config.toml
n_layer = 10
d_model = 256
n_head = 8
n_kv_head = 8
head_dim = 32
d_mlp = 704
vocab_size = 8192
activation = "swiglu"
norm = "rmsnorm"
norm_place = "out"
norm_eps = 1e-05
positions = "rope"
rope_base = 10000.0
rope_fraction = 1.0
qk_norm = true
attn_scale = 0.177
bias = "none"
tie_embeddings = false
parallel_block = false
init = "normal"
init_std_qkv = 0.0265
init_std_o = 0.00592
init_std_up = 0.0265
init_std_down = 0.00357
optimizer = "muon_variant"
lr = 0.00992
lr_mult_down = 1.5
beta1 = 0.93
lr_head = 0.00575
grad_clip = 1.0
warmup_steps = 0
schedule = "cos"
final_lr_fraction = 0.0
batch_tokens = 32768
seq_len = 512
doc_mask = true
train_tokens = 220900000
steps = 6742
dataset = "wikipedia_en"
MLP neurons of a small language model. Each row is named by its layer, matrix (gate and up: input weights; down: output weights) and neuron, and shows model dimensions 0-255. Each number is 128 + 32 x the weight over its row's rms, rounded and kept within 0 to 255. Numbers have three digits each. A neuron's up and down rows have the sign that makes its largest values positive.
Before each neuron's rows, "fires after" lists the tokens most often just before its 100 highest values on Wikipedia text that the model never trained on; "fires on" lists the tokens most often at its 100 highest values on Wikipedia text that the model never trained on. A number after a token or word is its count.

fires after: "." 35, " as" 10, " However" 6, " that" 5
fires on: " they" 31, " They" 15, " It" 13, "," 8
L2.gate357:178129149112139142191135208134115119106066142183192127149156119088139129115079131134133116131144157091054176142110108143135124070119167124115097130121158092130106160121063139166121128133129132103079201144130146148102134178198152138147159123135088102149173113157163125165122080160120096126141132105126131141147089099140166118163107094131162142153104136110080047112179115157093149155112149146080142147058111110103140172116195091105156129153173064122140092152065128125141098164155096075111139145200165124124121141105068149182158094161149126075122130100146105115137099101193153118137098175177117089067076115063158162128086105172124075153116119155162146099099130140089097240172154133076114183120174094131103139121095179145113152139132130102087130175110132171094078124110148
L2.up357:184108090157101143182146188170100181125065129147091101129132099117140096138160126125129107165148101063106169177118122223103091125108101186095070140093103117085157131103101085092125110140158188161083191137093101055188136121180207146146096126155129101094116078167099132187102125156082067156037123128142051067103088127099099144086121133114074157106125115117149108169109162124060160112095156135089120135094114087150120107157159141128138121139093137128110090134153110167097158125126170130093081092117123130102184130102105181128143119113101180069122136119157134122154108092144128109156170112155117089099111116117155106091134195140079119187125125117103098154142111163103188158193123130066120183103123150114143120124115140138112111136079100143135092106134201118096088107120141
L2.down357:129114164194152086114128054157110125164137108142098088104080123118057177182148111147124058116112118187134108123115162088110140141162155207138129167119110123093140092138158089081075103110096062114146110110094113110123174139166141140170082107157156115155120133163130122104184149133132130144193125120164166128174102159119112139090087154068125153113124155187104113135073129133150084119226046130131107152102160111125091153134114135148144095054079129097176059103099130141152109146087124196179140158094138128147133107142185123122094070076108085154134137175163072085147158136120150140159177134165196105136126142195100144102161116143141153144132106168152067094112115123109114100116142154083147068123152119135118176102159105149126094118086144089122112209181101125112152080129105

fires after: "-" 98
fires on: "|" 96
L2.gate441:102145112140097133126152069128158109145088178088133146114081135092132122076170144112164134095128150190192136098127037187111132108039166112140113205153137107140094138146095142170110083102127147143110152133126148144122148071110129153083136100081086134175118202195095125135144121162166087152093111118114089159159126189155141131174138134139075097146107079094145141150142146172127142148100108126158184121087135171167108177140136156171118174144137124124132164050131105134188136134100128122161134131092182143155134097112129174092044170186086129106150106146109143138151237092109094130103139084107166111173146157112151171133107120091153176111071122180114128137099173150156114140160144076159105138054135125130162089185143133083147140144127081185114116170131167093141114148171148
L2.up441:074134148186126121180137143160161137126125126129136138117104084191178152138126096180115108126175127137156115136100093131157136135129133077120027140093099163139071086206111116128114110109121141120099132115167068129165134137142181125113057145106140139158118165114118131131118161196086074190113137120077167138130191106129144090135126152148168126138156188099105119187129146166100135126141098164125083209084141173165115152142183169102141161118110061150106094123116174075158104099192152140096101133163144098127142093122102095092131085136091145104140129141187074055102140106126083109122124089153128206184079031132151091150155125105128144183162158151176131128109150055150174085084154147133163127148140163124167136124126139126186171136123128122126126087155137135130144087198095
L2.down441:158119088092125118107203079119143105119149139133120152124076137111140120125121062152101151166150163086116143170075142105110120167056120082093125066162152104065143166158124123138111073139098155134125094094125152120178093127164143179148104167098081117154107113132143120141126124095159172147141108191146099121103098093167106112087140138142135167137106092164115165149165126139124178088164183111164103120100182145093122136092133091133121084152082133164115100195095146164156175130084122195164103045122087161151123104136092115151104121156156109115164123118064096116072110123137109182086123098112128173025172154131156082122186080087161097173094067148115154148174133134107181167106098113185128151103100109164128078148195122082091089118134098108101162126214166121087145118112111

fires after: " |" 54, "|" 7, " zone" 4
fires on: "  " 61, "." 20, ":" 7
L2.gate526:131104193099195121128114149107124127120135164101119111130123124140135103094175098131106160180165154103153128165136130067140090127159084114161139091115112184107128145115163196126146112131142124118110165118130134125160125139140181124076091123146130119129173109112082063157149133159091167099133098152145145104143114114118108112158167177166144167194180140125100160170042073176113072081111093109165164130113150182101113090163128129095152110145147119175137112073128125200171104091145170089215118149167102176166097132091095187127081116117093159154128136116112138108138184131138099131105097119097071159151166142110126087117155130035145107117086117154092157130117137105181180125190075119060135177128074101132076163167180116160105111150093186157123144166196184163147121065136122
L2.up526:087131134126171097177144147097144119143092089115114092117078164123136125158128150130126097170094114085142142164168148065135125052151115139110175129090174101059083056185207163102145132144158049156095154119116157161169182117147190069130103139161105145148116107144121100135151075167105165183127128135142137090117130120108115128158166108156095104145165095103136142137075116163169135051052104131141081127099111111063113094101136113135177102087150150127172121073110140164093120116090187077160118119132123115121137095139133124158188145122126157115109131111079185091127059119139009164126137141112159142164149194078092117112137120106174113147143142162139168148130162134158133097140117138134134108103100134100060148167153130111173089138126112201094075107118117119166070133192120
L2.down526:125064150120101128120140122138162115105125094147072144090099190134124128085128129160137152165120103182163115150114108163095088144152105080192124144077091151066126153155189140074138123117134110099109099128157162095138160122106130126138130120110112163091106188171164149111154142154113074132083152147162120134143095092100160174110110164139078093129081130148186059108174098055140083123143136163073168093123091116138139161137107152142107132191185134092187065118070106191093165159106086123185164162163101127089151184083185107172170194059062118134134172132117151128138116116136134135120101139129077153115113114138160161180138125105096156152200139103128116119114050106111111153154177095150116144181074179129157171073125169080118140110085177144122110143137094135118168083145098

fires after: "," 52, "." 15, " However" 8, "th" 4
fires on: " but" 20, " while" 12, "," 11, " as" 11, " Although" 8
L7.gate201:108185123129114147141132095104086090150091097086083164137142131108073140097178114117145101169078141122126057131121104116153167159113120067120130132164156115142122138161111090133116076142156108142083114107083162107148121132111118165142183098071084089098063184067132166163119112100088169118058125113106161053087133109108185112161138163139148109105146153144107099066135102090163089103088148193096153175123125155157159123082113068148112169142104123195111086111099099059102103152107127116145155164100110122184108071212158135101122127141117167081142132103109125121093127116106159086189124090148111114042039137137207129154122122144153143153104109166180132092173117120070114123157162159142107142081174100128160103099117077104135155169166162154174099128124111151076109129121105
L7.up201:158149072151161150149134099146101158093116151119140067129142140132134127175112099091161153101175151152120122101160118074138120105104155187197129123123161102083154130124150127100078122152157138194184185118140210141152153096129146128155085118161094133162096081121207134090116100169115095142136125103106125127067211135101136086115093129157151122135135090128165083108159170139094103036161141132139109160106168136119137174151190157104131121152162098129114136131176130173154082114174090151158067123170130087171139102109119212126102125132134152123134118128142118153119129129055124184182132179074149166124127120157123139130136179171127093134113150180117143095062136190181121088107137099149164132119136190178101172103058104130034128158181136076105125067106147127141163100138096
L7.down201:110036122080163108115098164121132146153105059164124171129142157092112132096150110059122128147179162115107148111076173140161204128127138126090109093112167146164141141110120153144126109122115132148149120068138063082157161131142112097164127136068173131118108108093069104087104144125147124064107139123136091101174117195185137114053132106077103143142075145130126186148111133117182212142144148136129188089124168116190093138131121121193112110125091136050078111139112144187118196063175123097094132087130112151179100152153085101125174087127103119092122088120158128121143077175149149109079128173173127100115082114120104192190149147177095101126107152100127097136115100145141153084122138162144107054139144134081166130158124099122117091077071077127099133140130121150085132138156120

fires after: " |" 51, ":" 6, " Ji" 5, " We" 5
fires on: " −" 20, " $" 14, "  " 11, " +" 8, "." 8, " ." 6
L5.gate581:045130111136150157144060089117071120165159137107128132131082137147080165144069131171145120176118165114135167119114118105163117132139134112143137151084128105148089149194175103116190129173170094118077121177158073066142133139197187135100139170173154168093104104121124129197125120140111136132132104126160109142151100171075158120144124156095069135124146222115143114147145083149107108142131150107121103093116079121126141138092144098133112148119137083116082162094133167167095157105100132112111181110087100098066146173053137159147138124125121187130092106108130148150069204097092142110112120167116127092108173169153138115118105168112160121079129101094141105146073089160130152102190148117116157114115086211145165152107122106079194157085130041117109109149172166101161162152204145
L5.up581:089064116076135128154156060147173105195107110172130147135139112141109195113079110088148126139107144183111107103116153091089172115121107133125199153144097134152172081116089188134177080143140094088093109110073163080126115131108119168116100121142092141141076105096146096128119174138111161108105129080097127118134045096153117154110073092124067168153113127144137167104173089126121139170121055100139074087073144120153127136170192113173104086146110093129075142143104120164154089138179086067125169136108117109062132127065158132129173133077108139130162156093181136123186147127105097118180128117089127166187120115136131166092114133124145171092103181119100147113119109138122126154110072125136134140206180114173151094089153168111119109113132196144120143183075138127164045124134160
L5.down581:096176113091115135174134112203166146142155131160156089086144131075127163122180141043151086113115126189103176122146085157167198157119085081141061102200102131136071124193119152106154134140105174126137173208152197144128156122146132177124161121139118152105136127147153131167160159188133079160103140124098092101096147077143096164141122144167119165096121146158133137105113118095171132154201162109113208170164126121097105140099172127082114160112187119082183163138130124133129161126150073130176093154155090135139152086112114135147142154140182131142130146079104112159205114074159151127117134088169139137127167180129101158132128115139161110078133128127110075154115091105160139086113126172107130148084151109130194175148133121141159125175165009133162117091125102132136122164127136

fires after: " 2" 32, " 1" 27, " 0" 24, " 3" 10, " 4" 4
fires on: "–" 61, "-" 21, " |" 10, ";" 4
L5.gate408:089109132100067137144133106168145097089112158102190169182157109153126182135133120107090118141174141122129088121118123160153165156124101103184127174112088159131131166160084162160155134127139155115217096154102156141120157167077112145148084112124103075114143054141111126160142102173141182110120181133121096127110079111198186119108127144137137139134101134119104162142075132068067124126107124111154100147129113178125138118133104169065013172144061142148152094144110118166093097135160104104090082124092107079203149137079109096174112105128165140144134119165196102109081174108147109148120128149062115188143147072081128149111121140133084117126087122063094139118116165155104070142096146134149151142131139123122039109077144111128174139067121116116115180093061095127129107163097086
L5.up408:109056132094083134093125139148118138112136150149156181183173104126187151136167103069091147111160117162097100070091117085138088182135097128131185140122129122158156139125128126120099060069112169122221102140131114148172196164133093124113121152130107090116106087113159110196131091115128171152116132079127134138131088098255113120092091132102097159162165079149082177193128163104125112159137102071164076084094086139150134160154125158093114142187083152165079115169113107129125115121167134096105130081086058138108137118081196082130138148102149153160172154081146150097119117104160142158122149107120139132222084116111166146172112110066132107161114123083136110106147152148136108111151173105115157161166119104170098135149167131116131186119126139114142098135110130138088172136122165
L5.down408:105092161096111131131145118129180129145147106144122162105132156105142107128157139165124115110116163191195101138179095133083168109108161075166089105125154154091058129194112071136103127157110115144123131119125133155116082072091078132142135131151117088076143063155189124164081152111174151180175097107196131178148061073138152128146103153117111122159119119086075126157163145118049147135135117175182157133157140093162142130130110143090054168089071130087135124108126151124068094139113156105145152153094148094195167077029100173162113100162147160111143085170119093151129173115155108120081152131127169153115090108079148125124153163121076094142071103217161103060101107132098106102112108133140174140121126151087157089093135128159105173109120145085081101082140148152116099145097115

fires after: "," 17, " |" 16, ")" 13, " (" 8, "|" 7, ";" 6
fires on: " 3" 27, " v" 20, " (" 15, "2" 13, " c" 7, " 2" 6
L2.gate197:155057137112152105105154147131081005090100078157144082121070098131131096138136184073145086124097116173115142057085169132122072129151164132134165122170113145122131134138135201185108166101139088126088154156191117168140136090152118150158157102124093155092180163124155166129128096139088134139114149146093107096127071144158190119174115120109077116156068136190095047116135184156155116097098149135120112113094120114180105082165163172053122087169136169120107147084116135096137108113066124149077097112128110129154148133124102147134157149175124145169116105073104113155119130079181103114107118130101135146135105078134075108093161107137134121115145152114132101081092168164112138145134119120143164216081096131147146123104068169156148046116134163129064134140150100137079120100151144
L2.up197:077202153135152112141123133099121147099179158120110166119123158112090145123152085165096145121126135139156097098126092085157130088104120099155185133123197177133133140101130111124150150118121132165176185160182104062096076161140145193151136106100132106136125135109180092114187108167116172145127150138108157145174100105147076106102145072102167110103140167093068149182099126134095089169136106124142133087170140128161101138115114121104124119139105149124116117085129108103061096134186098151083077119146134175151117088154095146128148042139092135157134110169171081060137104103099134159136153095107094130122117124168178081120082110078147155152166163196142122106084037074041142206120111093080111108141105152065153102096109109098114098139079142090090173074074142149152130100133080
L2.down197:116127126183108161140118171142103111101136063131113082179063140100161172185161074158178161161097173134097146076138108154093076111155170181130084112109093106117121104132092128134111146140191148151074131129129134167143133144131068110083115140146143107150197166118118131133068159117199167137081083154161136122108116165099107124151155084091112164143167119149145120114088159137160180143152105101151119136106104124130101092109115091136104163165141140127124075109100180045122111124143129090115092107159119162120094127109137166155150129060120149169168091135127150129161136184169111146152136144149168165151144096153154134152115055116068158124180150153089097185149203115185092177142141206127115093111118126083141131047097165101034162108131068097160113149113105075068120148153114

fires after: " |" 67, " 1" 7, " (" 5, " 0" 5
fires on: " −" 37, " +" 25, "–" 15, "+" 8, " ±" 5
L2.gate279:140123118094094093186102109171117089168152102111147143113091128177144058197122095164129138101118187157075143196108090123114104154076164130127143064101076127144134134137083151104131090101152157172092131123117120150047161136119078182143167126163092156160164105171144109162156106184124108123106124120078103170195188132114096101152085063124090128165133149170140152130169159096153118188102192117111121151148111123124165153182074087168081093159182139169110121136172079140099109102129101071119091153156058089166149118086127151121210157137156151112123089128107112114165173115148142162094132123178136156198116147102071141129110101120101017113119130096081141161113110128156126098131189141152162170101112137109132142110154161125098107088150107159130168159098108132107166153147132
L2.up279:126151128101108103168135091189127095090142101152130202103097081127096092134153088148131139122050171105081082184126143099051136164140206127111157080100159158112158150168129094139124129118147074201094111112113077106121134105108134189113101126190097120124124089136158120145120158088160134132149096187153116153161177023088102104104061097128121085090135113106146155130169133114140126082094196088130114107142093160180047116149106142161080084118163164166113151149145070110117166111108103103125092161106071139177144166135158147115131118149188121156199114161086126178134144118126168082097174080091185115163186124124131138094093164119106104150105092132068143157081157120106141073130120130170107135148105146127149130102120144074112105108151162180118136141131108121157103182134101
L2.down279:155104112155120128094121134136156121125128137184094112125099147171138121134103132155052102144124162109093096130154084137083128099117114111065156137159155117080096115158161178121143160119166145143136144143174112184162162110119113155086176124170102151102168116103143157138134178110131151122097161240143151219123108177178178138138066110141123094148159122114122155118093146048140151121129130074090184099103148143121131174102117103115101090130158119142125085142120075064105094180145122142135187080139106131117145142111114114163115096169131166173177117164073144195174111140135205125125145129151112145153103132124053158165071122183130159128074016124136167068115120139081185139144156146162157121133089132115087125135182156104160137163119132102086129161169152065142151168156065

fires after: " the" 23, " of" 14, " one" 8, " The" 6, "-" 5
fires on: " of" 22, " the" 13, "st" 9, " first" 8, " U" 6, "est" 4
L5.gate536:104118112168105045108149207074155082106105119146169157151119134110111145104105087145095146086115050200115076149157146093154089157184127086113054137162124170212193108162098107117082177138135062146137116103092209135137143124145150129174094156124150098107159113172118135056115186083094099085112145134119126156137196106129180075174114169132161119119116103151125128082168151143103129122129158114125102136125070091106084126152127132152114111135085155121117095078143153200172141084116111122164140149127088152186109132121112152155130118111078090150125097123076068157130139110170118101099100118135177122146172151128139214125169131099152144133094121149138140072162156089121129158147129168165123139124146121118105065127106093109116113169073144147148153126140191087143038118155138
L5.up536:078083110080065103044099118126153157107132138138154119126158094122154151116069158171179138104156139187095117092062142184155109111106144080155123138124139171180113156164075119115104157152167111140135181072190131152079065123188139108144036171163159105118086125122141118086128125159142170103120133171095137132145146158088071122170215145119141112122126131160125098069052134191133160052149166114178092105160136139163098137104132149122147139137133197141118152112162068134128090119125132165083134187129168100114070114122135159154144103126090111069202132116103091145129171139111133136129117137174097075121144128107112103133181178135155137182125088121102128083122118105111165144126088129144134167169099134129103112152116177117119094142117139081165147150211161103127134060116164
L5.down536:110108147102109092147147159113135183108157137171115117199096172089135131128151157117159101126130134133122145109022107118125105164100192089134075148124125076172143171178130141208089110139162133076124143170188149152142121106109067135138151099175172063102142112075124140044145144071091138153111105175129168134102097168075109150199095098125144105158123154159153128157135132163138139165111146152069162168109187124117109137118164086133137122100153141099178157114134125154125159127160158075176113077019161135094116158140083095128166141149157102060119127185090088153125166152106135092055110107146130125147116165066131184091103081143152140140165109101203118118170119153085156160160115120122104170122162122126152113130107114092140128098108082198182128141161133118143128102148097

fires after: "," 47, " However" 16, "." 10, " |" 6
fires on: " but" 39, "," 33, "\n" 6, " But" 6, " Although" 5
L5.gate449:112095158093123131192129118075122193123153181122135111174031161068117153150105110134116098080162110104112083146112148154139177086135133158136125079141185177142150147171153132144079127177123121131132138138184127163126068108097162146171174112141139132125156104108093095114137137105120138164084093100151091155106149111094125073154096128097143151126143135137081137111136139109170143119130142175121081150150069115094129116113112109094118150104092159161168103143070064050181102154136094137174171089110124135165033117137145130143164142090125110141067153104149085128146089072091130129093144132124136074210135170064128150171156109125174118109170166080147167104158127079162119160188166114111139106087073122179158116147188100167125117092168145178122199147111156135078055146141106
L5.up449:101094061173150119168138150171136134169112159115086092104123090136082173170173152154105148083103155072131125193143141112139163106114125108200062067165102126052107124084109142134167106149103149147135167106126131145121146127122130164160166124100118165152135040180058100149118149167046135159111109109155112132143159110106189110112085134130109094088072100189086144168085144119074150077148146133200155130126172114181180153168140103123143089078105087183122176083133141199111125141090148154113131096120132114118108126110147118128190087167132122107183130161122139107124117133111100170121075094169196189131080094117122111183142179130118164081104093106160132096100081140113152148179175088134121114094092118095146093131100118145151123124174125118057140126107136109160136179162111
L5.down449:139079114155133164077128169106198154125118108149106140123145133214120089141160165119154171155153150080071132158041134147097159197152109126103154101159181142156161120127124174110131163126143091161129147061180147129147109112117113177157138121093122127100124152134133136112097179122119097150093080084105136126057132150147112097125137119132136160110127081138170150088168126167101113130164158084077073118183127147126191118137129106176173143194122113139071096119126105141113152158129091119155123112106094110148112129148159161096125133159113095101126157112168077135083175109106038109056091152133071078065150083087113156157130168141133113130190097129187110108126165069121094090097138162101166131106170153153204080133117106127094126143156125143174111149135051134180131107110029

fires after: " |" 56, " Clay" 6
fires on: " ." 20, " -" 19, "." 9, " W" 8, " |" 6, " on" 5
L5.gate85:087145119142064118109079155090155141138190120164123185156146128161126179170176157089114116120114105126095111105088125167159103089130128138120156169087138169138126104090117149099126122126143110121172119141126188123116147169162143140097140120073069064147109096068128098136169122184082150112169162102068099125116146145151126144173111163098158110094144074110181191180139102153145098139142138114146090153064050140094126090119136111125152156105098150101080089140134170071117088173134127095191097086101120143136158111113100131106171143122131160128111095156149084147166127113138181111115127032172109066178129130144120137112146139137139113160111161095098147139129145169121098110112085110084113117102074098082198163169105143154160082175130135174169167211093046135208139122069087
L5.up85:172133160129135114096109072119092142136090138118139188172155078145126142107170098142153134164179076138088160124146133143146111144089115107125220118126112066162142073101149134147158152071157115071066122117091163035067130124103114187097106068160113075169136131151157098114113100119129128121121125160151118126126114209206127095113084103110146213155163105157164171142160098112115092088154199134084062129133114145120105085122173029166121093134122150166136115137102153046063115186086157104158163101091158099112102090140137109128152096099167066157098178144150165158117147150068177087098151156112101120129112138145065104112153169120132122113146131128136163104161084134113174157123108113179146121116115124179145137131180123139155161149127116136139142134108110131189117135139117
L5.down85:125158177125128154107116113131125129144110086157163079129144163129120108140116071140095119116182105077093118152178118156096148101145052074161152217124136139144106146017131127153184132080105170108126125141121200195141133120155153106080113181164144153195107112236181086112122086107192095055154104117139138125114117154110111106113098107124120115118179147113089135141105155111077127093190146140071080110144068083073095109119127105138161110059129158111153153099098151194088172176098159113093106065083087106119135136112192103154153133127167137125158161131165073159109162137126134163143138158137125156149134164066140136130110111126120134121134110104136143127169094127077135145139069097166132117084100132201134105125131124176161129133124112110126122093145079130063093121178140

fires after: " |" 40, "." 20, "," 6
fires on: " —" 29, " Bronze" 8, "67" 7, " dis" 5, "000" 5, " 60" 5
L2.gate352:116124153110076112063182164058115155106131142082156154144111114149098155193157126139154172148062122146123108126127174157110158199132156168121170095167118110118109151198135125156152100103061121114115136181167131163105178128166118159204158130183165073094177110151105132079207147099094077117158157094175093142149129110139136077150141136151136100136111082110122119117113103114121132137097127118102180126141142162075143145137120120130115130185132086056124132062156048123131128130144140090130117085176155136094177131150176105085167170154130138147080161121123158148134141189116125094203175144132160141069120136141099121072122101092116140135135166161077147100117159156125215125135148192156139137110134097095123126092172103113095161129172146131065110084144174066187167175116119
L2.up352:114180140087136137104126190134116106156195147126141110087140103125092121185128134096112170174144156118109068113112108113109099059222159127131150130112135110148079107157093144153227081179157140143157123096140064188083151105104162159123173163145104115121096170110098141078108126162137127156196117106132108126121197047128078089094184172145133126129178135125164118111137148143173088156121112131142097063171094119136095136065145148107116175148117023106185198146057155122135096104158169167145114115175117116117184100192111161100131151156149117126145164112155088157183093101131171101130113119147138101128112184087088121075159159163122125130101114111146168140104155125110155123127169120202113123154156144097114147150151172164110109118146115109134111091124181091117089095151124
L2.down352:142142098152151132143114147095155123120160146142153177117176109116220175066098171145134094146157192133057141073083116218154128124177112113164084164163180140126126126096077123048183124087155100185162088141120090147095097155125118152165217143082162095131097137127104130147115127080152064163086144146143088092129145128110099106135100122125135151131087141116122125144197082190154091119108118103133091092060117147168119169108142123134143166165079134203112169133119195077100065148126123130114115131103102146130117121130172155144155057123123134113127032117144143141123091120153070070103152115191135143122157142075088108173168120137097103170131135138163140119116089127113100115123163131125129120161137135140161108142079096173185145138082146094137141128074169105189135122117161

fires after: " the" 28, " his" 14, "s" 12, " their" 8, " her" 5
fires on: " first" 51, " second" 8, " last" 6, " also" 6, " only" 5, " third" 5
L5.gate198:092148162129146148067126133109108118151085161115169107166113077176181230126139102145167133145114132089115093149151139123081141172082158142099093091088173095102145115146071109100154121119069147135094110163131134121083066110110104149131111106121146163167143123120076111153152152152184158142115110106169119159102136148118180160149113109142119070105186139154153101132096117107139090145174092244072073106135146136134125129141122097118089061120150064119132158097166114088160097144129105130108162164107094125162176191130126168164099104159129156126143164095116114170147104175121072176184095144097107119146164088128059150077128109141158125119144138141149084141123150150136115111105115086068166165099214158161115136099084111147102131159083115120175153155211136140033095142143089
L5.up198:128162138121102071174121212082085118113175119188148111136095110125103135172078106143107104090154098108220148099066118153139137144126146083137090134158131137112147159111097164109097183117109071078201083109087074101073120154163156048116073161178120126141122073168151106170107081077114109114086126174112140080120171077114099157143106130168120161118181090157125171141145174105126149108053149189179116117146194079120133167127169148123101100126098170125137122137105147077114090075132086149094111162158145125133121134145166106134144072076108148145130100133104133115185086147177158110141147098164138136158143110093113124097077168120092199135123099115154171074153143108092138124099132145139183108143131113087153157112209125094146144155096133092132145085066118104102119154159105
L5.down198:147117148132189103150102072141135167118102139121113152160161138093162154125120102125159150133104116128095091196121142155111115096186128149094165126103157164052093127037105136164092146113169173123054128092145128139129090098113195164115153100093137118111140106191105107096172148137137138153123123125108112102119132182087176081099170150145185121156112044152099180145101080107133180127129116100100120166108120104094127151145076179102094060111150157191134149095168162187145087071137135149058113131139144137115125132136153182147159155122045124113159108120141129120092134140130131163151078074135078072140160085177139100139139119211120139211115150152112099120138137141081117142166138114155120087083182140089133142172155147088089170072115153053164119180177094122113110130157122

fires after: " the" 32, " The" 14, " his" 13, "s" 8, "On" 4, " their" 4
fires on: " first" 69, " last" 6
L2.gate95:113180160170089166149120156150132159071107073095158131114179105096205104095126167087173108123151136136168119086114097136170076122173107142106088131105100130071117147144113079101197127175152080154121101152126150057117180142109201145112196113096134161114137080144104162173171096118152123081106183158138150129110132067133134127123169173202146161151078142098196146093161170105126123189150138074142116166095108099147142138130158188127180086058181160092109126071192099140136140135169138116132166121148169158117139154080087111109107148142103160036170151144109108130110162083130133115111143153116140145117136149105108151126106123123118155148106122113142107083098136144108088146133140143088176133086128129147192121115138052170123147145152122062114173131128152190081099097094183
L2.up95:098132163144101056110067056138100137159106105153144118134149128052124155120122152183127141133114157149130166113216098146213141166127135106127124031096125145152176066123130109114108117045080127151103096100153146101083145125165158117219114173166124129135115097135122133113110095137136134132116144156136108067131171170095101156179135063130115096139197132086153158187143118122167125113188080107094061167141096117140082146113166141129138128045145093092122091147112122114093149152111015172140126189139100191106126168129122118145129125081134138177120149119140083116117113146129159101110117046141138157145131125145104105108135097109136111109178091163148199120091129128152149142077114148130107145144095176127141104148102101094136130130100121094148066070124102061149139116110108
L2.down95:119154139157090189140098040145182061117136156127137091143112216097148070104120099098156178134144099105099120192142110109137137083108132097102125136156122175182174070069069169168168066068116096185121139064147163113144068132119099159142140169096118135083171113123183167112076090080122172143075138097106102149143153128183159144130104116085138129135136189128090104221077090169112079121113088130166146139107117135069080082098117143137187124126101106155137132135131146114122083154120066117150140122216109128180114091116060132160144131105165127132144134158168115076098144103149160148129142110159141191120100132126126137116127089094115155146151146138157154108150117078117146119113163129076097157151141146061081126140151130145140190153173097141116123111103136098112074147133118

fires after: " |" 39, " (" 28, ":" 8, "." 7, "," 5
fires on: "19" 32, " —" 28, " 18" 12, "15" 4
L2.gate543:129103183120090133129124143091084061145101117111145173143118101145144118131121106138122102152083134118170139077191160181097124157070136134121135082111115177075130093149134117163137084126111108121222102117085088120170135115113157132121145103137138091160098194068179137149105147117150153108069128153206147130108137123173153124076121066183093094105168106154142117101089115095102101114151107155151113146160080139107123131153138151143191171118138129115112128115117073058190178099133197172132039083162150143142145144057180153127119104136177069154138116122138138115122115135101130179062224137084105163168118119130103138049135115142201167136088141136156118150095150093109133148101115120136093112149140116140131093155131155139083099174110126075096195165146111113210114120123089
L2.up543:088116137161137150104147179101106141133119148138212086144114103122078161186109111154083207142112162146166170075124178121142104135141186119126107106136062167105187180160103096142113136114124098129150126108214061150053154157170132134196118114172173130080151045105212137152159149141095175109155165110118120150068133112157143114119118143183156114140133115160145097124145105107092110120052110147103050121152098176089171172089154108114103144145100131183148130090089187125177148137159142142129110140125125083172104121115146160135153089150146164175142105093110133107147103173120166083139121137174135120084098108139156128179147164115170124127171131128134206100110170143124165122099121167167182154138137141104159117145162108092083113100122130126196135103120108058148060150141105
L2.down543:165077116210164168186093166108125148167126138175105105150138141193109220121165143143164140152081122131127188117086117144136165059134157100102147071102111109172147144095104099110223116124152142163163173145129162157146102133089177136135182142083127120094125138104166177150151132144116150113078155089121120061128137221086130112096093118074179142138058140115125088118102107090196110087113171118155121130140091142135116154153128147175120133185120137171112101161090157099110092141107132094139114183134087125121092118179124176181125103151147178113106151146122165100139154131151095118098092149137130154096084155138158129123057160156110132142106165103087111141136107103057149126152156089141151156098096146161178059063118074119059127081133131159156170134155159132098104102095164

fires after: " |" 86, "|" 9
fires on: "  " 93
L2.gate199:095102198119083141124142108147153095111116127180142094105084161105104092089181118092058087092090093145138160111134135127148147118097131114159153110124131119155095097116081173130110127142098187189097123139163105084081089125152107132142117089165140137119163117163111134184165038149194152061103076112071094116138075177173100117111031130107087096134141163087133135146155115149121129146125106107156096152101123064068057135168153180111153151130152149106128092102152127140142136121111171191183117137171149167141181209179088140145135142121142139109133092107168104155130122143130133128158155096146128139151158111154150145148148097065094120133110116129199101187098111111105106094196125131139094139149140121110177110155174143117063174155109194174182144135101063155136139092112195
L2.up199:170157153162144088136052149120138116200144172120113161106106119175083094106178160112159124191121124122180186135158203126157094183179135128101115172100130109143160167095178122163106138123109155133152128130128066117133132086106077108120135113161111066150143101108063129131145122180148167153164082115096104186121129113124144127149140130141129129137142156078081079102154149104130121084127093144058179193159097040146126167122125141106081123106103185195144108079127099107129130097104146106198157109167162203080147117105148141213147130161124129113120100080152164066070102146092077211075154111120154125135121109143183157103145140182133109142152112037107131140118074121122122137071112126113148177163127108131131120107161131120150116164108147110112114152094168116154119077121102
L2.down199:114124108061134138112055140136139131094148093091132110077112117129120086123166117103133093140155135160088083101168158137125086140156180123162111121149153122163184163129155145102141102116138125158098082177150147127129098119138132133091190063158094069114093208094158106111178107108088139104105130141095151125145113108095135108166093104100103110097138109157142118162187123152123109150155186092138141140198094037149091162093167120114162108162151101092121121164108151149114105081153146177141132139135150149191153138080062162152151054125099175141170134082108128062153138132167089083123122125175142148079152125156161180190156150083098222085135110151126180155153111132102140127142108138122094108121088183120124150167084139205129156096108172146177130104091011135110108142140157